config = dict(
    num_hidden_layers=10,
    hidden_size=192,
    num_attention_heads=2,
    num_key_value_heads=2,
    head_dim=64,
    intermediate_size=768,
    vocab_size=8192,
    hidden_act='gelu',
    norm='layernorm',
    norm_place='pre',
    norm_eps=1e-05,
    positions='rope',
    rope_theta=10000.0,
    rope_fraction=0.25,
    qk_norm=False,
    attn_scale=0.125,
    bias='all',
    tie_word_embeddings=False,
    parallel_block=True,
    init='trunc',
    init_std_qkv=0.0361,
    init_std_o=0.00808,
    init_std_up=0.0361,
    init_std_down=0.00808,
    optimizer='adamw',
    learning_rate=0.00221,
    beta1=0.9,
    beta2=0.98,
    weight_decay=0.086,
    lr_head=0.0311,
    max_grad_norm=2.0,
    warmup_steps=335,
    schedule='wsd',
    decay_fraction=0.702,
    decay_shape='sqrt',
    final_lr_fraction=0.0,
    batch_tokens=65536,
    max_seq_len=1024,
    doc_mask=True,
    train_tokens=421600000,
    max_steps=6434,
    dataset='wikipedia_en',
)
MLP neurons of a small language model. Each row is named by its layer, matrix (up: input weights) and neuron, and shows model dimensions 32-127. Each number is 50 + 10 x the weight over its row's rms, rounded and kept within 0 to 99.
After each neuron's rows, "fires in" lists the words (lower case) most often at its 100 highest values on Wikipedia text that the model never trained on. A number after a token or word is its count.

L2.up355:53 46 70 51 47 49 54 61 44 49 34 36 32 66 41 58 51 46 73 49 43 55 51 27 51 40 52 36 63 59 56 57 45 24 44 55 52 49 62 32 61 38 54 62 25 67 49 53 52 45 62 45 40 41 57 55 56 54 37 49 54 33 71 67 63 47 43 37 55 32 52 51 53 54 45 46 34 45 56 53 44 45 45 60 49 47 52 50 47 48 60 63 47 44 60 46
fires in: "were" 24, "division" 17, "was" 12, "population" 8, "would" 8

L2.up91:34 49 44 41 45 52 53 58 52 46 78 36 57 38 47 52 40 46 59 64 53 58 57 46 47 35 47 59 57 51 59 55 51 50 48 47 57 57 74 24 49 39 54 31 49 43 34 50 35 51 52 63 46 40 65 42 47 74 41 61 43 42 37 49 50 60 66 54 80 44 57 52 46 43 55 33 23 36 40 34 53 55 59 54 47 58 54 48 55 48 38 56 52 65 64 26
fires in: "may" 15, "would" 10, "did" 9, "took" 8, "search" 6, "following" 4

L3.up716:37 60 56 48 47 57 37 56 47 45 34 68 62 46 60 58 49 48 55 46 55 49 28 38 50 48 47 54 64 56 41 49 47 42 50 59 49 60 51 58 43 57 66 39 33 70 43 48 35 41 56 75 45 44 54 52 52 39 45 53 68 47 43 55 56 61 56 58 31 51 54 43 37 40 44 60 45 27 57 49 38 53 66 55 47 73 48 51 78 29 50 70 44 52 43 52
fires in: "of" 30, "became" 11, "become" 8, "s" 7, "isbn" 6, "with" 6

L7.up311:46 44 60 46 55 66 58 39 46 54 43 46 48 48 53 46 59 50 38 51 38 48 48 46 35 46 52 52 41 49 60 39 49 59 59 51 62 74 69 46 44 40 53 54 37 55 62 50 63 34 57 63 55 64 55 58 22 57 51 72 62 60 45 36 57 55 59 52 66 57 47 32 47 74 56 46 31 39 38 45 24 25 42 46 57 46 55 57 48 53 53 47 51 46 39 43
fires in: "of" 44, "every" 6, "to" 6, "upon" 5, "among" 5, "during" 5

L3.up8:46 46 54 53 59 48 49 63 39 78 46 43 61 30 46 54 53 56 48 44 54 41 27 48 70 41 40 31 57 64 34 40 51 47 62 49 47 43 55 44 40 41 54 56 44 32 44 51 30 29 78 34 55 45 58 36 54 60 49 50 48 41 55 54 50 22 51 61 56 64 52 43 35 60 54 51 62 49 61 42 33 41 48 53 46 48 51 48 60 57 49 45 41 48 47 25
fires in: "that" 25, "when" 13, "for" 10, "who" 10, "s" 8, "said" 4

L3.up281:42 54 60 39 44 63 33 47 49 54 34 54 52 36 55 42 52 59 38 53 52 53 37 58 41 47 44 47 61 75 49 68 55 54 49 43 52 44 40 49 44 75 47 47 39 32 47 47 41 43 43 43 52 46 57 64 45 61 49 47 48 39 53 47 51 38 57 49 58 53 45 47 56 59 63 35 54 58 61 47 34 25 59 55 71 78 47 49 62 42 42 63 42 30 55 53
fires in: "that" 52, "since" 17, "said" 5

L2.up492:51 57 39 46 41 42 41 57 65 64 58 60 62 47 68 41 52 66 48 38 33 49 47 57 42 48 47 37 45 53 41 44 52 42 53 34 31 63 51 45 29 42 62 65 60 63 60 41 49 56 65 46 48 32 62 69 57 48 48 39 40 59 72 49 58 40 43 57 43 63 68 39 38 35 39 48 52 55 63 41 52 38 39 44 45 48 37 41 74 52 60 57 38 46 48 54
fires in: "party" 11, "to" 11, "by" 11, "name" 10, "he" 8, "ship" 8

L3.up523:47 54 55 55 57 51 61 50 46 41 48 52 24 42 54 63 54 34 42 35 55 43 56 41 54 54 72 56 51 65 28 49 46 63 58 52 51 35 60 46 42 47 61 46 38 26 39 49 52 45 53 43 50 59 62 48 67 47 54 55 53 44 42 47 40 32 48 49 55 52 53 43 57 73 40 52 50 38 53 43 19 37 56 53 45 61 51 38 62 36 57 54 46 42 56 47
fires in: "of" 18, "3" 12, "8" 9, "1" 9, "6" 6

L3.up432:60 49 51 54 62 31 29 52 56 42 64 48 53 67 57 55 55 53 43 40 65 39 60 49 45 46 48 51 61 61 56 61 43 62 61 54 34 51 48 41 37 54 60 53 47 57 46 39 34 41 43 55 41 53 63 48 50 25 46 52 62 58 54 34 48 53 51 41 38 52 57 47 58 46 34 60 47 29 51 43 50 46 57 52 58 65 65 65 53 35 49 48 34 36 30 46
fires in: "by" 14, "1" 10, "about" 9, "under" 8, "number" 7, "following" 7

L3.up316:56 41 59 42 47 68 53 53 27 53 48 26 46 34 49 50 70 70 42 54 52 50 41 37 53 58 36 43 60 36 74 44 36 56 46 61 56 65 53 25 54 57 45 49 48 38 38 56 24 60 63 48 61 54 45 48 42 59 47 45 45 61 35 50 46 54 61 51 58 53 58 62 53 38 69 54 48 45 44 53 54 47 42 44 44 66 40 68 55 54 36 70 49 51 56 56
fires in: "as" 33, "p" 9, "and" 5, "decretana" 4, "work" 4, "by" 4

L3.up459:65 52 50 45 47 47 45 34 47 60 55 59 61 30 64 41 57 54 42 44 61 47 47 36 44 72 45 57 61 67 53 20 47 41 42 71 57 61 57 49 51 58 40 42 41 55 47 50 50 59 61 72 43 44 35 66 44 49 54 42 52 56 69 39 47 46 35 46 52 30 50 50 35 36 47 48 55 42 52 37 49 45 55 59 52 68 45 51 57 45 43 57 44 58 56 38
fires in: "in" 54, "on" 11, "at" 4, "the" 4

L7.up579:47 58 54 50 48 37 58 65 40 61 47 51 55 45 78 44 53 65 53 46 42 52 51 50 56 39 52 48 42 53 21 42 44 64 48 46 45 52 51 46 48 63 65 45 38 39 32 49 66 34 51 58 52 51 61 38 48 55 51 53 31 56 51 42 46 40 54 48 35 59 51 56 61 46 29 51 27 57 52 50 47 46 44 74 52 65 50 63 64 40 55 60 56 58 52 61
fires in: "is" 47, "are" 15, "of" 13, "1" 9, "to" 6, "was" 4

L3.up417:60 49 52 38 50 33 48 40 55 45 54 35 42 67 62 33 58 43 49 35 38 52 55 32 55 46 64 29 39 60 67 62 50 50 37 60 47 51 45 49 47 48 54 34 46 53 52 46 54 39 67 56 51 54 69 42 65 78 48 60 50 67 46 56 59 43 54 40 51 56 39 64 53 59 38 53 40 35 43 35 42 51 66 47 37 59 51 57 58 51 47 54 53 57 43 55
fires in: "on" 39, "5" 8, "according" 8, "next" 7, "alongside" 6, "stars" 4

L3.up244:46 36 39 50 51 63 43 47 47 50 51 46 39 61 56 18 52 60 49 31 50 49 54 47 45 53 47 35 76 45 47 45 41 59 42 40 26 57 54 46 46 44 55 37 54 32 44 41 57 43 47 46 62 42 49 58 63 39 67 46 53 75 47 58 62 31 70 40 53 62 62 52 54 53 49 71 54 51 51 34 58 69 30 59 67 59 45 58 50 38 41 47 55 51 44 47
fires in: "of" 39, "that" 19, "in" 12

L2.up699:47 66 53 46 51 53 50 43 28 59 75 61 64 38 49 28 65 52 59 37 64 51 54 31 42 45 48 26 51 62 67 44 44 46 47 58 42 53 72 44 55 52 50 41 58 54 55 51 54 47 60 65 52 45 63 47 29 29 50 51 57 37 76 53 56 49 50 42 34 56 50 45 44 48 45 40 48 44 47 40 43 53 54 60 59 62 34 68 53 48 33 57 42 39 59 56
fires in: "of" 29, "that" 23, "which" 22, "who" 9, "the" 4, "these" 4

L2.up441:33 60 44 62 46 47 42 49 72 46 54 69 48 50 48 25 42 55 45 40 55 49 30 57 49 50 63 42 62 59 48 39 43 57 32 55 54 33 52 49 38 42 61 56 48 50 44 56 52 44 48 39 62 57 45 60 51 48 38 40 40 40 55 56 54 38 56 45 63 47 59 48 54 49 37 55 56 37 58 51 49 44 64 54 66 54 37 39 66 39 55 56 62 63 53 63
fires in: "march" 15, "video" 9, "government" 8, "leaders" 7, "data" 6, "assembly" 5

L7.up135:45 64 51 56 45 55 53 51 44 46 49 44 51 48 48 39 50 50 44 42 22 44 33 36 53 53 51 38 61 44 40 49 50 37 53 46 64 64 49 30 34 52 59 67 59 48 58 58 46 31 49 54 38 43 69 54 50 45 54 62 31 63 51 46 50 42 61 24 51 69 56 48 32 39 57 66 41 58 35 40 45 35 36 59 38 63 58 36 60 65 68 53 58 55 46 40
fires in: "to" 28, "and" 13, "into" 10

L2.up114:62 61 50 43 38 59 39 46 64 58 43 28 37 46 70 52 64 50 41 55 52 66 53 40 44 63 47 46 48 41 39 47 44 48 55 60 58 42 55 37 48 59 45 48 58 42 56 37 54 33 59 68 42 36 43 49 47 45 51 52 48 60 60 39 77 42 46 51 55 52 49 50 50 17 59 41 54 44 52 46 44 63 49 63 44 43 60 60 51 41 34 50 31 63 50 51
fires in: "in" 34, "to" 10, "date" 6, "zone" 6, "at" 4

L3.up186:72 41 57 49 53 64 39 42 46 75 40 37 59 51 52 34 59 51 54 46 63 46 45 47 53 53 56 58 43 40 54 50 38 45 53 68 64 49 57 44 47 73 50 38 49 46 44 39 37 35 48 56 49 45 39 66 31 54 44 43 47 56 48 43 53 47 51 35 49 51 47 66 62 51 62 50 41 63 47 55 58 44 41 61 40 72 42 62 52 32 49 65 44 60 72 43
fires in: "with" 21, "in" 9, "by" 7, "at" 6, "recorded" 6, "on" 6

L7.up393:59 44 52 25 65 73 32 39 56 61 70 57 43 41 68 48 61 52 67 64 50 40 58 37 51 43 58 47 47 68 48 51 45 41 34 49 55 61 39 40 54 78 58 42 40 42 40 44 52 37 41 52 69 58 52 56 31 47 55 42 49 52 51 53 37 48 56 59 52 50 60 46 49 43 60 60 42 41 38 37 44 38 55 61 54 50 65 50 33 40 37 36 35 45 59 45
fires in: "in" 21, "on" 14, "by" 12, "to" 7, "very" 4

L2.up598:59 51 63 50 50 62 43 41 36 29 68 49 57 54 67 38 60 44 40 49 46 49 44 47 57 26 52 27 40 42 61 49 44 45 45 54 44 44 46 43 37 58 50 44 39 45 46 41 55 44 78 50 54 31 60 51 57 70 44 48 32 52 66 78 65 45 40 43 56 43 59 58 32 54 40 39 47 46 48 49 55 47 61 60 47 60 47 39 60 62 51 46 58 62 67 38
fires in: "which" 27, "that" 23, "would" 12, "can" 10, "may" 7

L7.up596:48 56 45 35 46 51 43 63 56 53 53 46 59 53 64 47 59 54 64 37 41 48 45 55 54 52 41 63 61 56 61 40 49 53 50 61 56 53 50 45 48 57 54 51 54 77 45 43 56 53 62 39 50 50 54 51 54 42 49 66 52 64 48 33 48 61 72 60 53 60 55 46 43 49 57 48 40 54 49 46 48 55 43 63 62 59 32 52 65 32 40 46 33 48 44 50
fires in: "of" 52, "to" 18, "under" 12, "with" 6

L3.up596:48 61 47 52 43 66 46 47 39 65 52 42 45 41 56 36 59 63 72 50 48 50 52 37 44 55 38 42 59 45 56 65 38 41 45 61 45 67 68 31 54 46 60 57 52 63 56 50 50 47 43 42 69 54 47 43 39 52 51 44 44 68 61 52 62 60 67 49 64 44 56 56 59 43 61 45 41 49 44 71 45 32 43 52 54 47 21 50 52 36 42 46 43 55 51 59
fires in: "all" 25, "by" 18, "to" 14, "of" 13

L3.up400:37 40 66 60 25 64 39 51 64 62 37 49 54 44 45 44 58 46 62 42 46 52 36 39 56 56 55 51 54 35 38 49 41 47 63 53 33 40 54 29 52 52 64 52 48 44 42 49 40 25 62 49 32 50 39 44 56 41 52 54 40 56 73 66 48 41 53 39 59 54 71 34 37 46 58 31 52 54 52 48 51 45 53 63 58 66 47 41 63 54 48 48 71 50 60 33
fires in: "it" 43, "he" 14, "him" 10, "items" 4, "she" 4

L3.up599:44 51 41 46 45 49 53 41 38 43 65 64 44 28 58 47 53 54 41 60 43 54 47 62 58 63 42 52 52 44 52 41 40 45 55 50 63 46 45 38 27 49 51 47 44 45 57 47 45 45 59 45 38 64 45 34 50 49 34 55 55 36 71 43 55 42 58 53 46 64 56 56 27 40 58 46 40 56 34 52 38 44 49 50 57 85 63 44 67 47 64 49 57 46 36 38
fires in: "up" 40, "back" 13, "with" 13, "down" 6

L3.up573:47 49 50 46 42 55 53 51 47 54 54 48 41 52 44 48 65 39 62 47 58 53 59 43 49 29 60 30 47 48 64 48 42 53 54 59 53 40 58 43 55 35 55 59 40 44 23 41 65 37 46 42 48 38 54 49 42 48 47 71 47 66 64 66 52 52 50 46 59 58 55 54 40 50 65 46 44 58 55 22 53 57 48 53 64 49 46 37 52 46 38 53 53 55 47 46
fires in: "of" 91

L7.up23:39 58 58 54 51 69 45 48 43 56 49 47 69 47 59 54 61 50 73 39 59 46 38 48 50 61 51 55 51 57 48 43 41 36 52 52 51 83 36 39 54 43 49 53 57 43 37 53 46 23 46 32 32 53 64 66 27 38 48 48 55 61 49 60 54 45 43 30 50 32 74 43 67 69 52 41 56 43 51 49 55 61 31 53 39 41 35 55 46 39 35 63 41 63 45 36
fires in: "to" 46, "he" 10, "she" 7, "they" 7, "will" 7, "is" 5

L3.up386:39 48 49 51 51 62 44 27 41 39 63 67 39 37 46 33 73 58 32 55 37 52 38 39 62 60 68 52 52 52 41 35 36 39 43 73 55 48 60 37 44 45 59 53 42 51 57 47 40 39 66 51 49 49 51 60 43 41 48 50 53 40 69 54 52 40 60 61 50 47 59 46 31 31 53 41 45 34 55 40 29 39 53 67 58 67 50 56 68 52 47 63 53 59 40 43
fires in: "with" 100